config = dict(
    vocab_size=4096,
    norm_place='pre',
    rope_base=10000.0,
    rope_fraction=1.0,
    tie_embeddings=False,
    lr_head=0.00819,
    decay_fraction=0.622,
    seq_len=512,
)
MLP neurons of a small language model. Each row is named by its layer, matrix (gate and up: input weights) and neuron, and shows model dimensions 128-255. Each number is 128 + 32 x the weight over its row's rms, rounded and kept within 0 to 255. Numbers have three digits each. A neuron's up and down rows have the sign that makes its largest values positive.
A block is one neuron, or neurons of one layer that tend to fire together. After each block is what it responds to, as a language model described it from the Wikipedia text at the highest values.

L4.gate13:141134138143109149164092138162110128089141094105162129117069127133125124083128168152187067099118105125113090092140109111103087104138055106154087088047065134163118117136083083155130109099127158144170167094123209150137118140121122140071168184104098132118135119081091143162175126085117194154130135165134138130131101131163158151169111129085111168122188076106127084144090112108134112101151
L4.up13:104206094117129198156202079131093165188083121160163112120146183104147166127125148188136165111126091110107108103127076186125123171119126130134108070114131100104116093133126158137091127149133049132121136143146111126090107140131179121142140130081062165140146093165080187142185050118104128051145138164150043099144125138114175115138155147158165126129118120157109137197130146119113191121135
L4.gate27:162115095094132093208092142139138130106081150119087138125063214087059126143168117133140138131142102125110123144176165151126182158124114150138113169084166153107085206047133129129172110110166153106137140132141090124128154168158122138075160170149129130151118174141144097075104193117140139124165116130176162089152131115146203167076179152126169128132062093160137041084095164157121186114084
L4.up27:174098112099107095091137094129139152127148140133149101167149131154078103096152131141099134167108128126091180115157110091134144118202058156110125155137126160097171130100077095124114117133147175128139117105202088108134101094118133140107125089148111123106079184136142148096116126095027118130071120073107107151105046181096094095144131109109159091149188169120142144176101095133115136136086
L4.gate29:119154123106126181133138128108077140062084130130115155199153097100106142119142138142137164033121163115084091110093133090167149064100092095143113162120179124119041149080126129033159143091109099146117145085052139177140125042128127100133139092207064103201161116132097137140158132119165153070088145105148093056101173156149154110181175116124064103131168165120114123101114149131173086171117
L4.up29:127217062120112125160211094104141159064085142173085151121111163156122163182153125106098160176109078140149148159097083133093115096097127126146152136154100122152133153118124161137127146108057185123062118156120154078173098158160126093088162117111108136117155068106158176198130126124162130169161190162105116132142132158121131043073140110094135095160111095149150171141098150107153111187139
L4.gate76:105093164113078093177167192149195144109133131109104151106166071124091165103125159137054115099184122125134106125134168110064183094099103135128150118146069115112139100109156177074132157142123144116181143117125081160157100167138126092173199140111106138185119147185113116074085102090177132074114097107111105181144082119093154131129136157066148130142187067132131111128124165122117137164092
L4.up76:131139132148109131176133074116123149082116127155140118111152131073137174153109103142115110134179082202140079186158191082096110116090074192144092153207098138184124108083158074164105105166129143178159111148163099097176090136058145174044102134121070084159144126201107098104120124097122117083115125184124124112142088175116134113098094147129163130084136140115084078196107109148172106086125
L4.gate143:120167102126091088101151116116154127140151157219096121090090113140109087113139084120133166169091132190109156103120141151136186135085131116165076036134169092133130130174150149179158137152156115121171143130170101141098156097136040164128175211064082107121183103076137073145130113144195155065146157123145151151135122112193189106214117128127103074145102116153137134139160141214160138158124
L4.up143:087095134176111135104158110110100097110183081100142163084182150144167069106145120131163131140056150136112165086099137086091066153099087159173120074091097097173151158117098134102158124173115117164212108127164115138154121160151130145117129178118159153143070123112072133091145133040179113196187109110138144086129095203150110134156109104099074068134139135094131102172133128093160107170129
L4.gate166:066195176164110115186087098173133098128137136118151162164120129119136106124153166110108151123112115116071092065145131132114164114156103091146116131117155113127108130128150105105101147077171149157141163124081176112097138096111148124121111095133061137192112114173074179096115107119138136125104142103129098192140133121145131101145213113059142070082193106188149218082166116190095132118172
L4.up166:124119154156153146183076136097135093152157112138141061120165183174144119137114145082099127109077096161129144105046142152116121111110173128140109160085137127129098107126116108129135109116116097189154169106087149123084094135102164077120079123064155146134070171102101132096113082134140162105155137125103094148114181126148188145137120119120176138109107129137082149171171130142110092101144
L4.gate180:160129162116087100151134126127145116115169170120067105147109163170138112110118158137126124117162123145185147137098121162175214125094145119149179111160153103122086138128117109145114150113169123085182123122115136135143156138155113108171200130123148123140143108161069174150117098145105163182146120087109104186119166133141118124136097094066109154137143149058134127088144142169115171137140
L4.up180:142117083117086115138137122165127179159176191127127080080107167123087127200115170174111104127143106113166123099139143100100100120118101102162096131114126088124132124144125120070051156146168129098145092105129179156117082126149068135175157131108093152125108184208146160137112126126114150150180129108057126109123159110153131124081137160145116126102086140150098150083174188148094141136158
L4.gate227:114120122093122153151080077164124135143141124108117143126125165119045146047111132090186120094129148126079170111096094098134161127131062163082102150142104110105122101116127127108155168085110166133095153077182126085133174129101104122145148135107109076122154138139127134077147120089111143152148142105140141190178165148161202137136130138093159128137107074183130144068132134153204182126184
L4.up227:137153101116109114180120075163128103089137132107105128145129150131102086081140115086144144125123121075080187145171058063089127081071100154122152134156103143099111146103118128110139128133100153138125137075179122134156118063074187134120136100180158127131153213137189136110152124101175155104207140124082100171156174168193106145183114079111122128105165131143149079146127161099123128115165
L4.gate385:121170065170100155093144132152149065102148156139124157133058116120129151092138173136129144119118069087131163095119144145166115131134103137123177178126151158156147155068082134148161111129154137139137136155065153124169119172136151142121138149130082100143115111121157180119146128136154174143126111156141161165163138108111157092137176153113125085105151153104104125131165077140105145162120
L4.up385:165122084141090100090123126112143129171117131161130086120117168099137120113177131109105091107140152204175120065118150083143121080072197142127147106150061126068138121046133151163118087149112118112176146137157105106119138057147209132122101128105132103109108191166164090128123108121210130076110081149096089111145082161145114085059058086103125141109086111134157170139157114099145159109121
L4.gate482:147098118147082144206129172161149117121116067088132113120135134138116121100134138133155084128128115174116162176144090157121109132111133077146114093065093069125165107132142047124100122163133097128113200133157122118164139080183125124096174147055138087168157170093194139147161148121142148139153122062078138140135107123133123112117138132081091099140153082166078121159108122175181091123116
L4.up482:115151153095123138158125132133104196157146079121121057088065123170131065076147140130141098140120059102139107151136165127108157106136106141090120096152107099119084099119119155153128196057084119132119129096134141104172185181129139161108128115112073098091079149084130111112180128073171103164148136108087160139156139162155171098079082113116137086125129102097140172149155105164194089109159
L4.gate503:252185122107140110125113202139096085161119112161113123124129093091195189102087162153129121133156141117145116159129124121154136076111210158115111096082171148116180137115140085159145168117159067094175141107114099164095114141065123181178144098107133032125146143169128132147142148123104141150113145160104107109123097097155098131088124115138083089125067127093111158169130100116139140117079
L4.up503:176155086105141154141114106163169099107122165131074171183110132069149138115045158121153057144104168111139147154142121098136151180100147066119112153117149163097082140085121127107094054109106130148113183117159095147052101129158111139107134171116096088157112105144150171170124112150104174094141139160139154175089132108100159129157102139070201129137118140102137160141133107098132170133164
L4.gate505:137101122126102120129152249126153154078121084131177089215190152177090148150127153089075110156165157123136176139150087165134147173152156121122166137130115114116145111111142079035123156139125104160134098120164124124147092109083145146173183165151104123115097126108093114138153130125135153126092112104166084205114106111092093165134167046047124100210138113112106096093076128120146168167159
L4.up505:174123092118114114153125168148101088168094148096181118133157164110118129085108108134080080109133124079151166151152120115093110071113120193154156118091114152148128124103105122090121198114094131155129112167109186146144144150137162132086098117198166177065139128159099108038128173122125122174081047194099117158166111168118099139167194098128160135143130138111079110093089100124164109126167
L4.gate510:159140133098153128123155155102178149089112117147115169133090139142136128092120165167109095161154174137100147085154084133180137104128141139155167126146147136110141179119118111128097126081209130092155123099096094128149160080128127072117121097097152090172109121118122099152084120072134096128160123122115113165154126139168143146183138169072174174093113186099141138087176091117156141118156
L4.up510:115123155120141148152156088093106101094138090151161117115137110128093151155116066109117118098134104092065120144156129121167132102194131116140144083133054117149060121105103126105092088113182044104187153147199111133169124140105132132138136143142150149160066169209158134198155173121103123156096168168147065113158118103096121094172170128108107173128149166064177136085130129118185075154120
L4.gate523:155136131078137091205167061115116146120098167122114130038098126147083143136141167156120120128142158122106129061141145125096180086170109099099121151116118055128155117123108090147121138140071103172151147133111157152152156144128152141143092137111075139097084093045146120168130167124182133117121090120076149156140138115093108087150128098100124159190189121144164100156166158191056184128142
L4.up523:129100147155095086087158123152096165171167179132110128127114157161083113108129081131151159088085088137067112173090112139160087137128070110163147013118117169159113122166094137079114122140046139152131154151125139110110160110181164126112174168112119198138150133165152157151129179104105146059157156179103094128174130101114122145133130129095130146133175169101086153201152114138125134078125
L4.gate565:155068120172137122136066124129124162126110142082167097144130152198155129112127106092136102074079080168184165137088090089106178108111106062121178137102117108108137117085135085084215116113105083138100140082164171104153132137164126113123121134119125118163111104151092127111189134127162109167106134118102103065128179156182120072169143149071148140145183108081097068123099147148156128085105
L4.up565:135132098133086082154101120086087143136150102117136117147154148163152098137158081156123101158091109127103142175123163149134107126098105081201127107158152174091131166128092073118157128113113058138146142142195155164061152119075109146076190096160146152136133085146159157186123162129111112134151122122094125104122089145111129173151116060124130103168103063114110102141099156128150101108135
L4.gate598:081105157139133204164128083155120126125127115082146150132117156137129102115164106146051109118132114109158206124126160154119082102108141119082171099071044128107116089118160140066139138169098111111118169109128135123127104143078107098165134072162077118144087144138069082061139120103103106115157116131148118140213117145098116182141171109162094163108165125050100099100138153117089103134154
L4.up598:170103145064111146131166121123130096119099159167159162140134131174140126115145113184191105178119100063148098136184142153132123078148130160107134103100163121046136123098132111118124147103085135135155140106150108162060179189152193152131093137125071166138062130124161090074134073158062144094161118077137101101122143093191131125097138120084139092104096128126071140116138133165092129112091
Wiki heading closers

L4.gate43:130138114136130151113188110100100147111119145118094145153064102164131135185115158093046153150146127129159108084172144172106135096153118136080187145131099088149193125175213143126059170139104177097118129032099135071141131126133115079097087105115090151099137106152111057092140131109077081042143135173125079138139193070122139147089173171146151125083137127109084091075116098159173153085147
L4.up43:131090149156153097120126090096101118146154138134119120079128191128118110139164136111138147116172175088127097140145106116104055075098091125096154125100119108129165064137193178188091110131141132128130089122087095124158143096069151146083109128146117159202168139094192103137133099128103109150121135122148136125194165115159152115108050167151158108129131119156118131152127141113103090094120
L4.gate73:198098135173121123166050186149152137109222131080138150107128114132177156144121161083095140112128192087126147173186110107127201126149119057073167131137140126125142153137070127139156098157121164068111148147115134055137072165098136149103170141132127113145132089148113131142122136162141137157084117129075186181097150156133115131154110141073088159145120113157133130177105121083114164098193
L4.up73:134054132131028199130156159138107096150148082127125116138075081100111160165132129130117092135132146147146100074138113167158146153202124113099189213132070146219142153132142132136113119103168158136094130090131186161117104092087216142145162112111132079158141119116139174133164161143039112129101182118120140113160117155108116092122108138171131176145098132196057088097133081128125092082126
L4.gate174:123095159132120140165136164120178097126075120084154160096102137090153087160139167133145156108117103111084146095119149124131130066130071113114168134116124138163181122153133151064123098145164157154107128182146202109065131133105178141137081170121073099134103128134118109142104104155102182098105137112109130108086144096116123145136148174125124087133156163129129070082189075126127165098105
L4.up174:105147123151167173202139141177131165109197154156107102155081144138146138056144140105159165114121176160083141145123142159082119136136103065112154126122171088098146179099147094127156097176103099147056155144125131133162134084150137149129194122150075166173108130130122117122094156101193097021165067100135073150101153100087107112156153132127136138094193153097137150112152124121087101136137
L4.gate358:139124104191105109162118141148144120117189139143159119110107135089103150041115153154153133141187117067097151111086147085209091125086129193103109032105136139182110129132114151150153091177113130118104097139144164181120138080201119161098106152117203146128167096052059094083117157138143170040119138152097084138138104148138147133158119134144125131139160170162093164156139082113213105147117
L4.up358:172165099133160137150103147146156138141140121097111092101114140099139162170076235123172148098198118165150240140128146070135141182121138133131143126140164139175066181127104088109124198173122149083123140100159090127123124138099109136140160139098088101138194163143145135138105088131110168130110208156094148128139150136137090176099108099150109180139134164081188195146084125183158135071159
L4.gate364:076106117135141096182103096098110137136093151137131153097109098181137124043104119150107126076135123152112117150116168128162150127113136088093108104121072164069134100130073102149084132088108122131118075101137162127158104102092129121098199151207142133103158146125161145116131199143064203038112152129108142154157144112144171113102186212110093134169113088141141112137138193132136142184137
L4.up364:069113149046147080132111104079129116102154144111070194100156140176159134184087181111084158070132148123147112094167138155156115097134190173127176149124158088124175118164133179136147156111151124118112141117112165144170082150128105125113116128102187108073146094113095123153088111087127094133123058135120090132128161101109133144140151161161154133109117090083112140079150131152112144165131
L4.gate388:203143160106199078161147186091136123120129090144128170093114061125161081112178157165128121140131129161157067146123138183105180133125147121146103076128129092170119197160143174168173080165128157133183119115089130107197087122151082116089109139132165122126114129101111123129124112151099153148144136074095187102072071085110131181150110149143072164142103161132123108058113127124117130125136
L4.up388:152176164156168116169140095082098156111108139151158107112064111068164119173130105119114148191087140177134133091209134120141116151168109111127133155138155100179201138130124057141127118131116137125131136130084103126170195120145126182083113187125094168104128110190181136109182091134153141107102134144068087180180106143143121082110089209160077159082082132103107145140077149124105156139109
L4.gate415:167189114143048149109107125142122117128117130130121093096117113130079167132081149137101115064131112144140055091191145173098081142152122106140157099191140103163134168149114078159129157151119122156129125116153184145121159167158151112142153188114071142141115134105057085137169128150137132096094202148128130139149115138171167109113129076169098102137059169063113073155146119175141169067140
L4.up415:051134156101137099114164104141104133090119114072081117087124067169129108074093198140089115169084085075087113177139145130131190185172146119131110115109107146110140074138123117111069140130155132137088143135202139154154146097129102136160154139162122117099049075120108102139070160137110118104162139201164146140137126077151150115107096128108141079162094121101162100114109158112101120145153
L4.gate423:086115100144116041172048213110144192156155150098116128087165140093156108131123142143139093107117150115159128131132150163167162135211118113122193125135163079151152184132106183140167129177093164125152100137112144119095094099092121178089188145124088104093184090095089148175152133159114111082098132114134121212166143072106099101107121085136109105083109094098121123104124093188132131099109
L4.up423:074133109107148130178143159156144133088159114123054124155167189102134120084176162131162138105151094144083110081136137120137136097117128162064090108154094188153136146103121113093110107109118058166152119112155096151127133127125134098153104184155128090163130106140131114115157117107155075176080153102142184060101177127180129091170136133132181120147160089122153106161150136194170146095151
L4.gate462:136123119088090131120080204098146149172112181091108150154134110114152061117119225168108097134079217137146126124128154133183145143129126119149145117180132178118123130177090155171120100152141117094195115108081101098113134113157122145116119135095103134119126138115147182103119152090116121120078086097073102145112116125109129117151135113121154160166111136158132107107097130119070129176099
L4.up462:216162124131128101158145157118167181082141102102138104086086169123135143141068099159143152129103151153112096080117055100110099135132082154075114152110142129124063105116089116164139102183161096143193157128115136130163152128140134134104132148151073087158165132105133129147117144168157149116089158075161096154148159132144100149105109112111193200169114147094144129122180144114089109089089
L4.gate515:151076097168162132159133152137141106080133195121112142084163105130155129108117091087046142100138147105102160146131112165205136112141122095178097123087071093173136148160150154186174154135131153122119125165118197139116069138162139131151143159119094088157141079118090157160145128146134161100137184078145122176124161127114108039093092181210110153148068081119124176137096118090107134157111
L4.up515:135140131076152123122164115055140123088145096127114112156081141172124098105163186128092143149127120186078061114095095157132157112156137125095121181097208172098116129184133149084092160105114113196083106071127203102119161140119093078064110078178173147041205141130166136126140115156130151103139144160064169135113207030117143150156103123068164119118128170129123169132123140127160106166075
L4.gate527:152093136109152131149101161149129080116064139122206122109119082167082095130114135199116106128125085204144105098126179156132135134132172084124182115128127142133112145117140105111089121061134109080116039125063198099141128130075078165134140167086087127156154128106119115093099133161086143114110125130049090164218115101161120125116118182172156127140191165098064131153133084138122082138100
L4.up527:142103094060053121128119130077119180132151123143115139096106086121139117130129094178182106135179125084144180152128175077104134157090160148127106131140146106096155170157210140172121131163093114105123097112085115124112079105137130151156099100129115168158150151135129132113147124056111112169099131155137104148070105151120118135144090135178039104077092145104103112124112103092102161130091
L4.gate549:158084093096147128142139147132172131101101129159118129098174101150144118067153181097107136128161173112114101070179111155217135181114151120100187161120113104172093113181096103089108160136171107127122136122097141131156131087095119062145118096119155098080145165160138149154166157116070157121129108122107138156083158091131049128151233198166076163124104098097122150148144112083138156096134
L4.up549:120097116063079104107133118095148126130099142120125095166166136183161117052176104150170150109152144149153145155108142152118185135116152125095147109158159103120110107118160123152128117136103147141191135121072143151131098140093093149094087184121136141094108126114147170112112157090087179124127161115151118073103102130095175137119135133099090143155124084144177162130139081146181192143182
L4.gate569:128135198148053131170119094061104101139049171140130174128142094123084168116081114132072101082159105108101189107177154092127154147121115136112130099123125103098030177172106107151166125123156171144130078132082204147131088114113174115157146133133131055086092140134130104072103163196101174123068110127094078057099147116160121082047175167148121138123112094161123143149137102110158176132165
L4.up569:139161167128133075137173147090099170155092148109131138107138123126127114148085145174128100107143156124120209119100128112087126148085122125116121063158135110075144130166112092146134113120122113082128171178107079130138063103104114125133097173086109140111103145175170110112112193110145165120126150117094126080151182149171103138054153110082087109082217116112217086119125134142139095171149
L4.gate615:148148145133147125172123187129142150127085176113156136113086105198095140123078089173134124083106122123147154178126130138151105154141145056185098136132092171125092129119070144223087112086110109103102089132094125146215087141146168101166150102130104100083110084138123137193073150109145139089167101128148150181169146153102178146143120167121125130113143123078133111133125114087120141153109
L4.up615:069151131146127110137089110147101104159112195104205113090117109124095121160074142154104110131114076095153099126167087106188117097101117157115143135158153117126111103122144157188102075158140077126098135152097155112104118135128188175091096142105076140126141163146139126109168210132211096187146093162096134120140149135134080062111073100082129148053122098097128118143178159063125148127113
L4.gate666:120151125145140134158125153174147086139088077129106164110092089125139152062069186080140145143117164085095081102084103141170112060143103114108196170121189122122136143111095152106119106116113160072117134133125054122127107078137105153118159084123064100144103146115169207112151149067110156117102157104145087094141143100094151073120144161101148154128110124126110122157144106153161156081128
L4.up666:145108108113100071162124096129156138119134162074130107095207147110097127143188140121094098148115076118141089132132159131143203168079181201160138085139105065213136107124135074157128117122078147137113127184141118116113156127136117128105125128112096114055128140102172080091120154166159156121096146137136139117149156136141118158163123180157191148070115136099186127117150130147193168060135
L4.gate694:151166109123068089173147171143108090120112151073117106131111138114115125108053168145113158124182138047076179131107089139149091122160154061142138092132121185136110142124081093115135135137107175081175165090097125081079130157076077092108110139097128109092148116098092125128162181140091153112149161182113139135159077106149144111160082078063157112077155110076113139102109115127113118079184
L4.up694:168146138138119096093181158187117130120128177143101093136103104115073135115159076116141116184073144121080093131103121133154153129144184133113092093130098181123140130183101113160089137169176152131135171163119166149101095146069130170112148115175120134066129170116080094097103159152161122095205139120118103150134128069122183147159144157098129144138107113116175113115190132132086116126129
Clause connectives after commas

L3.gate47:183142160090091103140081144169114132185114095128120169141128042141163102131092120134143134132153113161112098144040152167129114122107112166124181195142116171095163115174103099131171101160130163117080101133108143133137133120070080098098143143103084102109136160126174189156178165091079181122115194167128083101134109128128140151095072148114143109128147185171053087100182107101172149145136
L3.up47:118086142137084142174138129167138166126100191156106061125136160155137113178126128132187061132094203136147141105166104138165162112105135126119162151108132135126171156143102175109182145138147171139150091160152137112122120137113156113156160131168117111138097157167126112064139118131095057165123093135090108155173179143058136140164110112172114129094074166122103182097090095090159081160167
L3.gate112:122138113126077117051144162170110130138122143125070183138226130172118081092116155182089125165156118121114088105134127112141126066089080136121083149168119080125142102129103082138161136097106106118167155165129124099135144122148174143154166190138113142070110131112158132204156147160124120072176150148093128158141133127080165055170124146086148076082112097076112173129161087134137154127090
L3.up112:141144132099107160125119123134146128142096115170137132067152181149124111181155036140141091203170163141168064147125061114109114097153148178165118106146154168121231064161084121158113138132111092108170138203152113167074100126163150117153158135112118104104119148150121121136155159149113179110123107145128119147176108092129162116143083160145158144124090134132117137126157091142077150072138
L3.gate348:153196130130148107120159143125122147145122121131075098055167138191117129096109117099159124082104142077128091143130132128145102054174120064126101140157091176101079082162056120134115156175088201144133142119179132155163108166096127111159138137129093116121193043124092103130194113070105167122132094129111141124118141090116149100200147094106133093066129103185091088105196156173161161103143
L3.up348:082083119089204148124134103137101062135120169185099161124100112102138143186120127096119150167112148184144109167146107108124052078151164079146154089166093142187136066081121113101125186138131183172082161122116091108122099112110093114133095079091156098107096119095101121170121104113128114135138166187143131110101068104160072137174052194134099119141192135203104113153086096150163098132121
L3.gate422:084104184142109126159139136159142144121126184115145140109152132130105150151112119085127171120204154180122132105089108057087179133130118157051106146079142095139150122141086130119171156148143226170116174136098157126214153155168155177124130122167104116120184126118169138148160132079142118131181095115131158117097127118138137130135127125096094146127152155137162118120146091106192200179122
L3.up422:123131192156114135165109159170109145144063123118177100154160107117123121166099179167114058123123114124068169141153164111067159094149144085132146158127165148114086142235122079156159145142122141133104177104130101153110173127125117100135128077070212133127097135071097129126147092105076107158063160115143129086110152103162141124120149182144163118076130192169112182122145112103146141150048
Abbreviation periods and continuations

L7.gate275:155173162069118102147122145127136157160108119129114068089101094143129083126117131146131111130145181126165110116142147107163125128082114124099098098142137070172140146162161114179118111137146134119162118167118157159078085129164114129119120173118125146113138161206120130125142149191129061128119111150067120105126122192112141123171136103154087101127099104134100170104145053163087109127142
L7.up275:158173155094255095066072135125154123187136096117133145090103107124088100160139108174149072183106087166157127094181127127146139102117109143152124121164083142183145089087163094149091154156135136109166176100138165149135152124161128171056086151095090114133206126079081154150108110148165091150130176129163167162118117157131160128157120137080100155109116140158134137133134107088122114080103
Clause-opening subordinators

L7.gate343:120099125203160098193114179157182069114107165133132125083156091181077173161124149145108106094108140072096148046129097089165142135117141094068134115099111120148132144135067077116112170163091075132103119105113137126103186133136092152106131126209112127147146184158172167144130071080137112178152060141123149174103119095128189108166107081155146170142144116165096120116080089131176140144126
L7.up343:111138136106065158182123146110151173149176140099144098075113191083109102083095154138082173117141152152146145136080080143127121116146116158118156113164091184107117111083102097109186090157054144163099141136131103196119154096073134099176196127111110096156152145157178153120157161093103169163136117107181112124183129160133198091118050134089079144100166102120099100164110131108117125165136
Section heading closers

L3.gate72:072115146161160131148060114148171125118117162152129114167118056131133140123110081128140172132217120138121150132134154082164151124105103106065117131063170153175137091082129137187177119090154188104157157148134136157152190171088120107079105144113111093148142154117086160143156162168152190143117113124105137099134120090091176070130096119082086157129127110144132164102125087119141168196111
L3.up72:140063137168135199130116169090119098105058088156211112145121170141088196104178111167154154135103085092105159090096109141170148154174044127116140143178165190138136128173064061079134107145162116158116094125144117159133112145165154142083162088127119160084133165134154130075145141138101098207053139156111148177130137135154158104131109105177140179080159142130100152118142090094125191147104
L3.gate111:155135143152175105155076174169138086158086119144094170091138112118106129154089223178104132153118152148189110127140150033121141084132125130151109095098136160134143109166130086116155123122126130132137174162141113114180139126087080092176217190139105081093114138165176140142140147111031153130100142133185148115142148110150175121110114158129111149130122161124091139118168133114173145166132
L3.up111:096099127068194153206126152086159160186135161104151090188139156124137118094080159158122144101157147167131127095094084107148127145102077089112185131129118164130136099162109120130119147088106128144116138159097136063123150111142119141156152178106086124126188095153185186132170143112117084144110104162118165100132149122091144192155148191094129152149175143135090183123119091149182125177121
L3.gate440:149127107174194108145138154059129098146112168148095084108092147203188099071110112131109160137073102147106159131077087121193157157140142117118140105133155213143121084131154130086134157131174149155132119127129118135129177149193160073058112101095123128138142183125146141136119139089111101144095071157089096151153132187138062146116103112053108148176157160118099102113121091185144194135157
L3.up440:113176120130164156194133150098114101082102167137067150108132154076109107188121126108117110118151063098117122142149180156170157153166135087208184071164161165084089181134109138159163095079145119123133179119237123069149180172138150155127135129158110157140144121126124113162118134105142160050109127162138157149132080121118101166158153175132107136046077143149132134154121086144136176212118
L3.gate641:058108114092102123132140149139109128180105141140076131141103086182125141137128141141138085134096158190100126096140112141074113194117145131098088121106121203128131130143158061144142128214134152153158104174198069202207104117118138113106128110143154044105110138176131168169146131083145078165093123122146124101109150059149113146121126096105127144105120100093100075118157065149145127112112
L3.up641:096147137188143123091167159195090141152137107231123107144090111159116160124132117140121160137118038166126080113151137125131140134153139116107141039112136084132089133126151125141139083064048162199093109148175138093118139146157144137170151169186077113122080109142124180135119160117065143142124091138147189151113138135135141095127193132161149122120110130100136115195138132161155120118143
Mid-word fragments after capital letters